config.yaml
head_dim: 64
positions: "rope"
init_std_down: 0.0493
beta1: 0.95
grad_clip: 2.0
schedule: "wsd"
decay_shape: "linear"
batch_tokens: [32768, 65536, 98304]
MLP neurons of a small language model. Each row is named by its layer, matrix (down: output weights) and neuron, and shows model dimensions 16-111. Each number is 128 + 24 x the weight over its row's rms, rounded and kept within 0 to 255. Numbers have three digits each. A neuron's up and down rows have the sign that makes its largest values positive.
A block is one neuron, or neurons of one layer that tend to fire together. After each block is what it responds to, as a language model described it from the Wikipedia text at the highest values.

L2.down145:142100135138152098140149132110129140133134129112124126088117169124169162157104138170129125118081181166115120117100103140146163119152112096110126150146120135103110111145163132111096112142081117144171177134113145137140106134150147135145165110140099151167138175170113105133136113104134108103
Mainly is or was right after a name and birth/death-date parenthesis opening a biography ("(born 1974) is a…"); weaker on other main verbs and pre-heading line breaks.

L5.down104:115137126106116114137114157119138116124107154093150103108059129127111128101163098135098136132086141100158121149114140121148100135092176158155146149117138139099140092143163133168161129119122136194172104132137134120143125120140133130115138119121108146136097186117186093154095104123069146110
L5.down111:146115100101080154132137152122149127131107148143147157132134152110114097126132149116089080147111128103119122177118147117160115134125143132148121098103132092104102092193102122117098165125141146078111129126096132155125098119153155141140125100103116118142158169133124124101125139137146116134
L5.down136:152139106148113171093126134146130128076143087169122117125121167145103120116118077113111120116106151148127134162168149135112105159083141156161096125164075138135167117122148147104116159123098101115176132130133088169136160103108175110146123109165100118136118150106143156121169156134127094107
L5.down268:121114146113109136119124142124152129152102110124083159100159129156136130163149172120168104171103065106181116131151142104137141151129136153178116094137144101139117095155084111085112141124138155141142118110100145104099184163067126119142115111184140148103155112154103131120172109161116164113
L5.down270:117133147144133125164097174152122129091159139149132085122126088117132112139145115141130129159114118149117116115107172136081125180143199126168144147156106116177120122119129171129134141146105135116142111118091149099169124129099121110114142112138145150128117140156175124152108117133140093146
L5.down295:105114100103148129116168162164113084146114150135151118085132173140144127110126132173142147095166136130153114127130112141137096126106085125089177112077149144112081140108118136125147115092131154152191114148088116168132115145146146104099128124132181109128092133145110123113159143137119136114
L5.down322:146121127146134107116124155165153089167093168132175090137117118111088114150128086129142151113139193128137104136103103127145186065140082161160134109146149115121120124104131122159170107125126110116150118125146129120150184112133144114121144114112110120088117168127131151154157140115091121138
L5.down544:118128150108115134077107136145128083137124145136136115158151122100101156164131099115144164121141129145148140142128181102135106125145172138143113171122158132119076142124120141115155142119069140128068156116125119174150130136106146111118108171153106148165123129157099118127113109167105082154
L5.down563:141105141159178129115136095102106161131116112151137092096126137133144104089163138189077096123151146157141119122129179110153161132150097140146127158158129135168084157086139154107159119135127095132120130115107146162164118147119141159100146112109156143156110125123077167115104118137125150126
L5.down597:166162154108124071138154158143151152106136129164108125140086099146108108076147136129157136127096103128109118159119141116111157121106129179080073111136151153157123125093097143150157122097153117108160141177144131145105146110145122105141084169102166098115163134141127082137109118118137127120
L5.down624:138119089145100144138158130125144138107137136130141162169157128137145110127154127133135125113154120118151113110141126143088125112123161116144135105114124137107163100089125121159149148151113124125119187116148124052133131160130131120143154107107129135123114158156117132116121109145113133170
L5.down651:141105086131147163160101140089130125132134081152095132109086148100119087109099191119130126111140106133172131116110134137113164141136135136158132163114137151155149122142137115133144097163152101130141106112109125115076114141110164116131170094125148147137107178095140142158155144139143111116
L5.down702:135138132098149118180138130103129136091120118118117115141110175140153107113129107137112121126106100145139133121111143138121082139124148140103148137126131143103137140120129134113130117131103182117095140177095127188110083143129176146114101137125134147116153138140146146062128176168127126106
L5.down704:124114143120148129055131112133158107137152141136134120128127164137150142137139207156140120110174142100133115113148148112125112164086098135115167121095118150162140147118114094124148108130158101143112138161161155129113191141138163121116152117117122152119115128141111114136106105151068102068
L5.down805:165134103139139148127111129149110098120151153148102072129138136128103161114113111142143105125121127123162127103152160156094110128146173125102102118160132083125104116158120140100126169133095087140177130193141157113107123148138154128105111091088109146137125150124124136146106134105170132128
L5.down871:108094119089094102164146127109164157134125118130106129109141172129126104132113138089127184158107146147140129133135116173143101146131109109135125057077136168075129122131134121082111126130141114097112135130101149147131128111134103105076130113126118145123131142125079121121095096140107149113
Word-internal subword pieces, mostly "it" in initial/initially, also entitled, architect, monitoring, and fragments like est-ab-lished, Inst-ag-ram.

L3.down96:137165103134127142148125126156160159129102121182113196102108112102077120122119111148168134102141130149117105111144115150133116097115138155095138129102132114099157100125164093148076128096181104143118080141114160113129114126157125125124125153133120126151130092139113129106088108143111137094
L3.down302:152149129115144127128133108130151123129101146142120147088146105127157160146103158141177118147161156128114127150122139117129157116109168143116100110161119108128124131106147109107087131123144126116138088102068100126124127114122137127136123153166141129131108112121137107091111142114126208140
L3.down321:128104117133129140095143075143148141102185129175113123167120107122104140143122114147128085150121154137124095088124117159095103108086166145118121135150097164091140112143148098115115160118129100077133164113076110153123114153158119129156097119175134147132133117130133142110118150122118102148
L3.down417:089120103123111114117134093159152108113110100140157148091126124129091108120094128124135146150105129114081121127152138127098137093152125097114111109161135104143129120086143118127139153124179157099107066144122128116084132110125119139116148176149127142143127075098167138074155153127095119096
Lone first-letter tokens like k, m, j, c, h that begin a word split into pieces, e.g. k|ing, k|illed, j|oined, often after hyphens.

L3.down180:139132172149097145146157141127128132095161152110154146121134122104101100097134103124123175116114149113096144109116123152144112130128174143096152134178124095130110116106092094134177142151128115131113098098145127131131123133110153125092172107123115164081111154173093152112159073136141152091
L3.down324:137144137120131153174141188118147163119112158134096128133137136188131120111110126136109113160108157133155091162096106118160154133159126117110110105101154119106086073110112122143137112143113100174152099124121117150153123190101117156128126118107127143125144106118144154125142106139138134110
L3.down446:124120137168138124133112150120068137117111137129104093158151125162106133110119124110123117098062149110113130127119144091141136114137158102113065138161103161110138095121085104123076136128135166112147151153148126129157109136149167133123147122142149144091109111150123128125120136109131132146
L3.down659:093150142088102156106149131108127095066114133169147125136130112098120137067107127117125100122089163142131153147085089149120144135117093118163076150131101147126133137094055117115129119121144094113152096143100161134174172139141135130122156136143159111121104103128147139139144125089152112112
The second newline of a blank line between Wikipedia paragraphs, just before a new paragraph or a heading such as ==History== or ==Early life.

L2.down364:147131103136119116124092121124149133161149085139125091136153119111114120114125163155132164149139123129135105095117158148130162092158131109159129179144098139095129101129152120141077131112129162158101140115114154185082156100150145111149125104083154154109108107138155177134085141156129179158
Word-initial or mid-word pieces, mostly containing p, that need a following piece: ep in Deputy/Department/Deep, emb in members, app/comp/sp, elect in election.

L5.down58:098127123137125138126095124104156133178132152127122128100139111133123078140118104163121169120092131167068129112109117124136141107134137089134136128186148122134110176151121161146107129123112137143136131103109151123127103104127086101076163101167172115132093162127101126140128157117147119104
L5.down94:116152121125111097114152118153138129148105098155119119109113081158128116168125136136071132106116195096115137087107172137103126137111143118123112137117148151090150106119106161077147129147188122081173140140139134137126106124158136145130115127149142122095109128143110134109100082095123143082
L5.down144:092112148134125077163147116099164119125139120157157154117118163143146134120104150140082143160133150097121129104137155132143138143130144131158156096148133123152158113178139094102142108169166126086112083076160105145113144116112078127107105116119140147119090177146169094168118102110107118158
L5.down145:179110155107141129126162149122152122122136166105171119163131134107148167115129158157158109095159099194124124193116117141114129129108141140204105173135119155170139111128155153080125115074148112121109092120105137111138103109087102115109081080142097110108172117110135108137114174110097130076
L5.down157:085103109108157137141104130110115099113125117159129139181128090156161143089149125117139103092092150162136113102110100148139151122125112114125117136143129154088145141132114201122173121154122086176131149094118108158123133144090116123113127157138113130142124113169078161134176114184131108121
L5.down188:124082110132148126132118107141103121098153188131138112128108133106097123127153122112150120165094110100139087056141196113122133120145116124105134145116170172160110151140164143119133141138156127131110130108125123134117133169126137184125144107155140167100115138138150077143132165125148135124
L5.down197:108120101149103115128205140100142171139146131141132121135112124125142103153109170070111129129089111133117116120104091132167119126135120134078111119129121086110154130109091123133159122120156107144138102132158105118102107119106132135153142116118130187090131112117116144134136143144115131111
L5.down280:178138152145164093134143150130157109155106144146137129121150129129053166114184117098141138125088176154103108133146180121132060127139106117155117133160127136140166110163113132105126133126142071118122127126133101125128129136099130139096097145141138126149175149167152071149142138130143095114
L5.down286:163114119104149106153128164151151103114092151114148128106112144160148112110143123129102120097125171116112159113135141181132168130113141085130119125135134100138140149118127165141157111121108120120139150114123139111114165086147144112171117156147121112111148162165103162108162163118100158123
L5.down287:112130090133157131159142130138149161120120152137105097143139154128132131145110132179113089127083151120172141083171171101105153155135087143123164081120147153116081144131146163110161126109176124113138122140148122143095136121179128085132107170158091091131139084107080106137118164155128086158
L5.down511:161159103132119185144113153140140190172148161140134115100158124136115114152147111114133128155117130127091108104147148178163151129154138134090087080120120141166135098112083147138134121132117145092109096125135151131156114119123144107130099038124136164098133118134085119164119120125168145171
L5.down564:130126065131126149157120137096129160133143136142118139158130155164126133115114134134120093123145158087131176145120131167092152114119122111099126088136164117114164163117097136084137143134162101144149142119117135135096157112090147128132121153132119094134132096115138098089157132106111132121
L5.down623:120131122137146118144162157081164065123111140143157104073158110138149092160142143111110109095116127165172106123077090117109098117135142074140096127160151156128159133152061138114121122147128130103130097131121110096144135127147124158129122162136082164146103108136110147137155120079129138129
L5.down774:101112124108125125109111131109127138116145182119098109131173072139119110145128108094136192128127100180133156142099174108137154090099134163092125144096140145187129119123107123096138145157116074137102141140161112163154128153128109170107126150126150119130115128144133095102103129128145170118
L5.down788:113100121156127101093112149130103138071105137163121135141121123109117147151128096133142088151127129129109119126165133145081157117069102116162123090144119132156144123126137128118158146110090091096147105163147102099137126098114141154127148078155106135127110137160135122058130085151130112129
L5.down820:145108142155137127155120153137095137124136148130100151103163143113098133109112139162124125113086134136131152172135131110134103129121128121087119109103107098112087108143160141158135108091141136149122139106126106097143139122130125073158118160147156118108107098114090121105116140163131137117
Fires on the == or === opening a Wikipedia section heading and on line breaks starting new paragraphs, e.g. ==Education==, ==Births==, === Origin ===.

L3.down291:194125081113099090137144128133136114151134114095093143128114113152147135112115175096128164132116101084138103128141120098179125148089104088121131110136108160095140130088126131112108079121100163106165112101119114096142137175117139142135140053130118146093085094121096095114148129098119087117
L3.down466:134138130118155129115109133127130153143095119123160132135150130147135181154120091108106114140132131135143113098108091118104126092127109126159118162118154114132132103143055155127113153128091145123146143133102092088105157114127133107074151137111110095127131125104099121125114131113087127112
L3.down548:121088129113093103148126119143115131105141134125119184170136156123121122095129134124103141126153139131140130130110106087112150146120127098164136106140139103121104167168083128097169119126154129128140095072112131135125157154144144088156084165175104104103167162130117108125117119106161055087
L3.down728:141113104180137113156155146122158136172106126110100119136107200116122187174104126112101162155121131105099102079106122171129147138146139124136145103137130151125137169164083130157129106153078145160119096072088128151096134159089155130107111109132087116142112171127105086133141119165113122137
Middle or final pieces of ordinary words split into odd fragments in biographical prose (j-oin-ed, a-ver-aged, includ-ing, sever-al), plus "to" in year ranges and table pipes.

L5.down190:130105166141088098153107115113100103137137106112129166191132152122123100120126143112106090149125133132127119149111125084117137123137127103121117080167145144148110157087146134066077137150146102124124123083103118127157191143105136136135146113141135141102151129137140144082081105124134105148
L5.down229:095145112161094087117148132112170107111160134192112114098113150128114133116093121127156127144126145118139060115144126096128170084110171145105145122147137117125160145113155143111116142109149117135127151109147159112089174091149131093126139090129130098112161091128121129110144157157066124162
L5.down281:112142135121144152093115126101110135075125127125131130139120197139108116102124100159137102145120100101146115102122142118157123156142127166119123118111076143095103145098113125138104162113125121147156160106126079092149138126174093111146128139129143126127186102108131131108139144131128127126
L5.down291:090093113116125149154099094117129151173120121145114172134119126121157101125094164119136134061138094156122128113150162092117102163134126141135073112106159140084129156116123103168113134120128165097131143120127117116094120115152124111137118113092141147118111118178169123109147150083149108093
L5.down336:126140144114127111115206147116093137098159132168168168134092143106141144133142137152100098135121125114094165134140118107132126138162153141133172154116155140131128122147142093144165064120146108131163103113111182152149154137149110109110157104103148089156134123114121150127101117093114073158
L5.down403:135138099148078194133167140101134117113107112116087161153141057135156117104116147161124110105128126100160114133112141130125157145091141151129138140109109125147146089118150128061138092119104161173115100140145131119117113142154126086115101160131147110089137109133133204110124147144121139151
L5.down442:142128124143160093146106137115122174141103111133081142164143122092162159126120110163135156124117121118143101140178142149108108156110104138163152111080097104144144138137165154169104165112127104121149165125116119122138163153105141154147164097131121141146150111108125142143092153133116170134
L5.down443:135125185132159109133122117143141146119104166111124107098111161083107118115114095107153128145129154150109072154117174113151138144123121157132173115116152167087101140095113115162125151123141160142126176131109127147132087145136112165122148140101112133126164112136111125153119141113124125118
L5.down485:145121130105139124113141146124127092119168151126072143132115139148100116123149168146135145165124106112134160117145122118142101100097118140141111078128090126106100112111143144152122137130192130082149096081085146114153148092154082082090120058103117139161126136116140151140083159141184137143
L5.down677:133126138127120116161141132142123141117117102128149108143114163095118130088080096128096112100104181102104111135151142149110133138106104133115139127132162160165131143112136106168123165163119124151110142144141124083161078130163131180115106130097147145112120101108156118118105135129134148086
L5.down734:117112133109133158072168129118135106156148129129107126105080119157100165114139110144121110128133091163149132117106058125118101143138139134142145155162140140151127179114162136125118183137178130163187167114130102161077124161168122125114121145122119130111128157127138086131103158122128104148
L5.down757:079137136101131160106094085133114148140110129104139111104140140088117104152140131131130164153097151139130119165122178096096136108120129110135124110110171152121162116105148125175137172138107154157136148115173152110131162091136093161074149111123080115139122136099099118120138125158153155119
L5.down824:139100144139144111104167111110160093117115076125103123126122171091100135142128135128120122187104134071096115110119132141122134151185167141119152114147151062111150152092141118095145133110143083170133137110132154102142111102174140088110118168129104142126130121087112146124107105118161140111
L5.down826:123138118122132129130131177149142149114127137111101106102096125088112107107129141142109111113112103139106095133115090142117108113129136111141131098108147094142129135124165138176096105137166160140147181123123129116158182122141157148125133147071155135085178125154098150087090139118167161112
L5.down833:117145148125128134112123123112091123106106130093123128119096105084115142127127150158138140136091132125109155132132140105135103117126150122139092140092135124162115125116115092120156157094139117111146134111126118100129094154181115145143097164100119165125121137091082141104119128118099103125
L5.down883:089133101135118127094131153077149083156088095157093112123109120150126134099127134138098141130118132130116104170152144113157099113146149114122159174111170162113162164094121108144161131134131075136157125150115130119139126074100098088125143145143127121125114134097125154120126117135148156119
First piece of a split word, mostly metric unit prefixes after numbers (k in km/kW, m in m/s, mm), plus table-header and doubled-letter fragments.

L2.down317:107151152135137158092160131117092118184123132138089112149167162126129135143106093136081170136142133126106141157114148149131137104116181107126124111113079163131156125166117123121118162116143134152171114116112160150157151136083143129098152111095129112105089121113144140097121090116128127157
Word pieces forming the second chunk of a word split after its opening letters, e.g. det-erm-ine, m-ach-ine, dig-it-al, d-ue, s-uch, an-y.

L5.down54:116135124131129115153171131174171154104150083114085148120149108128108121104114206128172081142096103173108102122134117091140175165152113183087161138127111163150146139097131148156162121118122125118145101119090107161108130123119130122131131142161109130116173150099123149125128107108130138145
L5.down95:150132122109109130141129110153110118151171125174090090125103152096127154090117143133146164144106088189139118099147153108124147122116154096089123129137117095173146107132138117134120140146100106092112095132080054141108094126184066125128156100090118109102097149142137108131093133112168133142
L5.down218:121109105108150119152115167126093149131152075121132112135125150137098075130133138093108139172120162127119127101106063102129160110115099126121110115149157125088131116120140136086119147168121106147124146054089157134138100085110110129102143133133137131099129098159133131097139110145111116126
L5.down294:173098112133118146094117106103126132113096086105094164098128134143139151146129146110101137123147124177115135126124154121160132129104166086084096080146140155132118112112163131150136127096130124132108093074092134132148086117137135156116147117114150100134092098155112120127150120065156128124
L5.down337:130116136109128140119148145126188121116125133130126170112110132160158114133131158124120159082141138148116164168131129087128151104111137128129127082110157117149124112124154122127139161083131105120122083075135153113147103101118134176135128163120100181093118114124143180130090120115126135150
L5.down420:094153104164164112110181163164099115128114138140170186149136182136117146121109109110109142165093166152166128122116146153095099162146135110108149146114111154114123135117101130156109156180107161160110167126113150158105138161160128186099097093094134102113100103133130121144136084105128108167
L5.down423:110130188098189189115116120125132129129132122141103091145120116127120150095104137137194113110144139124127075160122128153116158161185151156113183121110156100091140144130137114149123100155124189145125110149154110111124156151107133151109142173139147156149170139156139107158090160115111125097
L5.down428:124142131060110149152094137151137137120135130111124103128098091103128116158128131139098161136144108084140115104114121146079111139117084129182163139128120105070142105134097132071140174130144088137111152116110146121126153129174084138155092164139129158158110126123108138126135085148188135141
L5.down475:118139102099107084038116131116122129141119127144155115095132158135138143155165133175151108140119134116133150149121143118145152119143161148109133117131160110150129145155094120137144131091067143112113152136085111112153123096116103162138138132094137146080155145148080110092138094134141149129
L5.down578:150126174137140145167109136153114122135131148121148143140142103116137132102139151147161080102096167106091096090128138197153107133135147149147133129095089095102135118126135163173113153138133121082141171087164141107113158118124126141139108090130106129140123168136136106147154118111126112120
L5.down652:152126141121119126164145171104103110152116156127114086137127114137129123096140147132157130109143160167126150163160132135135132125131121140114119144135086086125159081130119106115117149149130078130091115120115125123154141123111078140128114080138164123120126100189159128129141112114123097129
L5.down691:140139131157130144095100159132144147137185153098114111096129120141100093126117144091128142114098126156109096140124122153112131161135110123129131122113146102097172146152097137147111149115113137123126113135156127122117138146120117168089158124163180108125127116176189117124106145128122143151
L5.down733:172113087139105120095110142137122130153143127157161146089113123130141126091145123103035135145147130124121128172120128157150154115111100112122111123141101111109121109094108134118131136098056156133052132147119097145148146135096131102064141145126137153116129136120131098118163090137161143123
L5.down741:106160107159115081108120093147142139098142131164162121118096139098138114117134093107139105096113080116133137137125137120145155109129143118094115210145146175109187144147131147121130102099113081140094124139154115141154120107113106097134146149133088145105131087112131133120118121157094167117
L5.down874:157120093131123164147154105185096118175159109141110133099129141136108130067143126132139115111126125121074124126156144115134142117169127096094146125117117141168125122112111097153093150171122129101109168081130156099131103115142123133126108098080148128124137134136144129110112132130129130157
L5.down890:153125139104095136109150200152100162112148133091132108170088161173142109106112175090152156139124112163093155133130103100152139105129097127138104161106108088136074107142100143110124088091160145135105122136092144074118112128152080130119174114132134117119090110134114122171098124117134145093
The "is" or "was" right after an article's opening name and birth or death dates, such as "(born 1943) is an"; also some mid-word fragments like "il" in Gainesville, "orn" in California.

L3.down192:139112107144101134138136129174109108112117105147094098149119130116139078139118123120137079145082133161142128123133143112111138108140106088136170106119140100098148105157097135104144152115110118174082114147120110108089142127152121168138125138138143085125124157101162074067146143111117140120
L3.down390:147160169124106140144120149141106185122152121137140135139151137147104120095148129124154121156113124110121122139071143128099144096146133148148136147139170128089111115139100136126132135122147109132119128085116156108134142192156143083139126114135076104106173115119091119095135174089144153130
L3.down518:159152156116109116124094116157116181120138135091110153143129143168096149165104120141128149093159128171108155163106086132141117118120112134100075145170110141082150114121131130112093129095110131182166130133125108126126153132120139153109111139171125132136113138127107092110135148129129145120
L3.down864:134135149173160088088129110099124182106159100142158183162134103147102151095113151130103128134133134128118139141129140129162153096133132143113161126128146100106095154091152136122128089155070113160086074116113116113139104166134193131124063166120102119120148121104111137112130121182135087117
The newline that begins a section body right after a === heading === line, and mid-word pieces inside acronyms or words (ES-P, Inst-it-ute, NIS-T).

L5.down42:116131091136133100088114153139095105111142150165105121095157109075141097110171126134102123155119140141130141126099125143122101132158137086100082137141178132137163114133106145078178121127109127142126112173105093121139086126115139087084179093163176146165106138108135152107126170158152144146
L5.down193:149174121130156136079101097163115149153139188147156089136119092160114121082139117129103123114134148144124139117128114115102130135119066136148098135142148110141112119159146097142069107143129130143135117138134068127152143100107167196083115123118105116070130158110130139118119080142107104152
L5.down210:135139119145135120135144120145117107146143172155101176108086142141123112124133126117157114169107113121125170145128128107134162175149114162109088147156111154078140129091138135112149120119126097141115147114131170089187134140143075130195127087124091158087105098122154167120112132126138111106
L5.down314:123149129110145111140161139094115138139098074133115121111114134140192095131099112145120152146179170113162151105138165153136119149093134128147165153134130091154130145141099085114152139146120134115143131130117123134161114146174163140092113147122101124135122116107159156129168137112090127136
L5.down329:115141153142135102146075068140093118122120128162103123179164143126109122141107160136159124090145093127117143091139097117112120115160155157132117110101144118113159083138081148141164130120174080184150136133123127121101108157093127083138105090100135114095112151143090168122146110169139148135
L5.down357:124120108174153130130112119152083120147129159129127115125157091112159118130179169119143133133136083121137144132134126121133110170133130149136136121130153139083098095141160131145158140122122102108143143159135070193115138124112120118106122114115122099101127113154163152141173113123146148144
L5.down404:147124124126159095121134128144113117130133060088130108146135119128133107129101111118148132121157149138112134122129127126142136167100109093128140118163137156132109179134098092123148147125151106149147121134094144106123123114111149121104144151097107094162134140145120192153163043125126087130
L5.down411:122121091103073153135111117138110142121147157153145122159113123109115137100094101135153079127138147113122105128152156138121132123149103120158151112109085085126172121162115148160110108132111125120099139115130088124136106121126163100140154083106137140151157151136164143152128138166114089133
L5.down424:095142127118109141113140144083127104103155151118092147100129120115156135087120116133147095162138118147143117114123117128144161153144136158136103107123114101143103092157144122131111116113087080095156089179182133120122163117125150127097128137098122139149117125159119105113178140129072077137
L5.down609:143165112162124076148113097171162172146120098094143172139108081121134132135150135098116141182149102120147126133140126160098152114087139121147123161139076102145097140119139141152146139138088132108081115130133111125100117105110171080162171122111172130136127145095137086126098119131151113136
L5.down632:112076154130133126086136143150127145118142168126113141115115129131153110116134141144114132141112149155105098136140121157107157140114111149102117109123164110124152095173106109150131135080122169152158134097111112146128123129084105124150160094110134105140146134147171108112153121116122149165
L5.down675:132103096087147117092112134104145138120128115106129103138114151106099140128109108136147099142108085103107143104156120188096162146123137093072119137121097113148139131121083115135097168113117110114128115123141107121140129118123088132130129146127132104151129098153137132123101141151085115113
L5.down687:075133092104148144144101153133124143164129173140129133131162122149140155149136140125103163180094117150133144098089167122087140120098145146145173134154099113100142083190099136126129116163135100123153131126139105118117079085141091115116155118117112113109127128125104105113169132145098141165
L5.down739:142106083127203141088141124108120130149113195148158142165127113110171155120084117165102133120159141095145108120135121131109123149103158138100093137158147110137145115133099142113158169153125078093151135099109151076113088100167127116111137143128174127087105177140144145102139173104116178098
L5.down744:121099120096151132149153084119096136146173124102142122114172160150155149128139148100139152152162158130111169142137183150157124141152101144118138126171108120158142156159114086140132129126158138133183113145149162107118123124088162116132128132126128086132150098102127196119159146118145083109
L5.down851:120140121142134113131106117159131075153143110127128120175121115116141120117142127132125104107153159100128088090147146097107148091148165173115136119167099176167074171121106117127101095116120150120165163140113156106150109133147120140114145095133117159143143148108096097117136152105138147106
Second short piece of a word split into tiny fragments, e.g. "es" in Description headings, "ri" in prior/Priestley, "ep" in Independent.

L2.down372:097143114160142134149117140099123091131129121099074090106099140114169123108145099165147137119115091139116108131061151157128106117170128183123150132116099165098147161150138104105104086110128127141138134120139151132132125128131128157120110146101123140111102110108119110140120120156128119128
Middle or second pieces of words split into odd fragments, often after a short capitalized start: Fed-eral, Gen-eral, Th-is, per-formance, dif-fer-ent.

L5.down27:143148103123157126151190124114154163077120156140114109101127179112137123107158157120113110104139158149134096082129103109114140135132117114143138121103172138147121091125086102106146129144174107154098085095105166134091146122119097097171157083126141152149121093103116139152135123159154128111
L5.down35:119179099164096116124127133121107131145123168142155136109163132108103114122148118109101095143178131130133127115173099164087099133131126124107136110115174145150134137128108152144134116141146142174136072110119103106123112129132086118098126104122120131137104145110130130121146089117179113171
L5.down50:115114164142113117088141136097134151160122134095121135152172134145134107142110114140114125108125148147148152074123175101130138102144141167162095099164162125121137135115106128109115136085121124102127080126157128108128139171118153119107092108153131092095118101096092125115106141101125133081
L5.down61:118132109144134127161156173129130135147134165149140143115141106106097165134113122150087156128110109142138114098167119111151144101100135137160130104129100152098178118182140128123180116159073153068114134087082141133113152145120141130087130107156131064129148097117176135113130082107133153109
L5.down70:155107103101132095132129128105190103148118117061166127128134133110099120115092122131130153139102101150122123096144125130145097122108143152158156142164101105097117145112112129123142120083103119146137163119134160127089068096088137132066092146100121117134131138125099166158110118152175100087
L5.down73:112131119143103080150134140155132129148130168131118153159115159113099130146118119133149115119071145131127135104141164127173141090097131160148137098105120071119101104124099115068096132138132187121168131132174126088125096164086110125100131098101110148140141135109124137146134151106156135150
L5.down80:075118145116141092139178116160137136137151111107122125136112130139138073145098126138122104139151125139137101112103131133084142153098103125096106100135079085131117129132172105087091144099126102123097135097118143133093158131086125141131168072108140173138119150094080108124119110137141153123
L5.down151:088101172112139063118165142157128094135119138158142127137144135084112122138094157125133143138169139081148064122077123118102131173146136126142147110178108096131109168149175103136135092113136126103126157147121160138106156131118123161151114196110105124129139106129161143119093096156152143170
L5.down167:116169123115097188146171129108156125100135094139074144103139144165102140119154131122178126085144158121135155145097121139140075163110117100134078115117167145144130093117148128117160159138129133134157174141131066128171126132122130144136139112132160120098156114137119153105136119149128147111
L5.down412:140129131145131115136139095173116127140124172132128135140091124137158095141150129096166135095168120134142142139132139095099093112125133124117128161143142119149160130152102150156175151155130113101147152133121085140133141131108124111141121155128150118132162128124153131132107167179118140146
L5.down495:140161129125122121088130166125118179121135131133164136138142127114143169113159119152088120157108100185137113093100157126096095115173123121118170124135161115103157117133167136099107127129140133099127167133161152128137135131114132143105087130132152132108105116125114102121047128098103131104
L5.down552:162145115115116108091125123134137141126135095140138136069104099143111119152131139121111137183137087142147157143142124137146152127108144103142095166103135114105154168121106177112088124131126146131118184154136143152141088145103193152123148151124151124162124101129138123115142110113086079135
L5.down580:097150172116133112175138126135107102139138112101089146092104136177136189145141107112128129102097136094129058153159120118135117132136138112135124111149158145168153105137121125147118148135085109123151178166160143146105124107147041133147167128123103134117123130148162130112112113123135163131
L5.down639:139125137118090136154148154129160143123132154096153109162105140089108130126129108103109126099107148143122130117154164104113131107143103114088166183129145122138166122113066083114116149100104098149121144152093157119095093060126190139130128125106127102117153126189135141154120153127095128118
L5.down645:134104163183175111091155132144122112135146129139109149127150137086126152128117128134093174152117125147113100143125152119139080155135141137080111101094160100129109096118174144129120117140138132134186156093143093143129150140135100128131146111129103090152119135144159096109160148117099173123
L5.down877:102092138141141084129133120161121119159102147153157128133157148112116112113160125165138115144115139076081130119133163132130197118102085132115154106155119075095095151160087132090101139127150153113105122102148083134153124109117090114115158082097159162126157167133140127137119108103186113145
Word-final pieces that complete a possessive determiner split across tokens at sentence start, like The+ir, H+is, Th+ese, also apostrophes after plural nouns or names.

L2.down694:105114141127149134099169084120117115113101131155086097139166130115120113121110087152119134125088151121099147107143117129114111114181126134123116152110098151124136133096092116149093144144154122106106136112144087096138141155139142140164163148145107139179168131146128123136133142137157101136
Tokens just ahead of a number, mostly infobox and table field words like Running time, Local time and (age, plus year pieces like in 18 and word-internal fragments such as con-st-ant.

L3.down46:146118113148096138169128154089168130134094151131144141117154103133087099124141122169111128142147108101092154137107091119127134110128102120146144194117118089135099126149128119120129081150073073074147153085153140111153127130169085150153126131145136095080122134158118136099165149127138136152
L3.down472:140116119145143120097095120140090117111112116156139131166132167094170097131154086078115103147167153133123151108138085101149120136152139135114132161106150124150141131114156160114136135120165145109115162128168126134108122163138104098157180159120093171135122152151145153122127159147111105092
L3.down559:108129121171132115110138120127143146142141119137094094136098130111141124144141121110140130161138125090154142126084157124103145135188117113103128140147119117144100123143099155124120163168157145117132148140162145074154139159124108167162086148095141135120109157156110123143180171111137149127
L3.down863:126115137126164102135110141140124137111190136153157109151117107114129125125128113143106159128151133165097121087127148123171137137176114110160159138157123164191115161145136115075145127122120138089125160106098150145109090124104162103191120137152121155079144091174143109131171151114112140185
Short word-internal pieces like ri, ran, re inside names and words (Qāriʾ, Iran, Coltrane, membrane), plus occasional colons, degree signs and table cells.

L3.down49:123111117126093134144177114182130147124128136098128177126134097137106127159133155138097130099119123123141160113169092130137116095110129121101122101121153143156130116122135148160084173150097118176115160147144132108129153169168111143088137086121112114141127159139101130124117125160150150137
L3.down346:123129118136118177160162152172051145126099070107150117094132160124122121143113123110118132141150133140104160107138152127083119138116119158126116151133132139136092126133124105161134105160092117148133165103099134125134136101112129100142111108147078089137130160138130122115157120158142167169
L3.down597:122127086134164117093151141163120088115130157139136127065116136108168139126116139148112166071103168140132113120150136169120144152144150108120151136143129120105124106114135102150141130114125109127100113136086136158127117149110125142124124149147118117102122107069153107161109123123158117169
L3.down744:132142150137122161130147088123114120151119099136109139109132118102134159108124164124082144137106152174105132083149150097144160108103147110084112148101126140140143106095117147153103117154072124154097131130139103142131144138141115118129144088118113076131083121113080089108141117133157121141
The first main verb after a paragraph-opening subject, mostly is or was after a name and birth dates (born 1943) is; also == closing section headings.

L2.down447:113108131167148150141139131156100127080115125173138145107140087107118133160150128147129137162147116139094127106145105155128117093127109140132085125096122104177153142133146139113172147117111106124112130107124118119124076083170132107150121103100150105063135132097142122137128131127124154137
Opening == or === of a Wikipedia section heading after a blank line, as in ==Career==, ===Playoffs; weakly, mid-word pieces like n-um-ber, be-gan, off.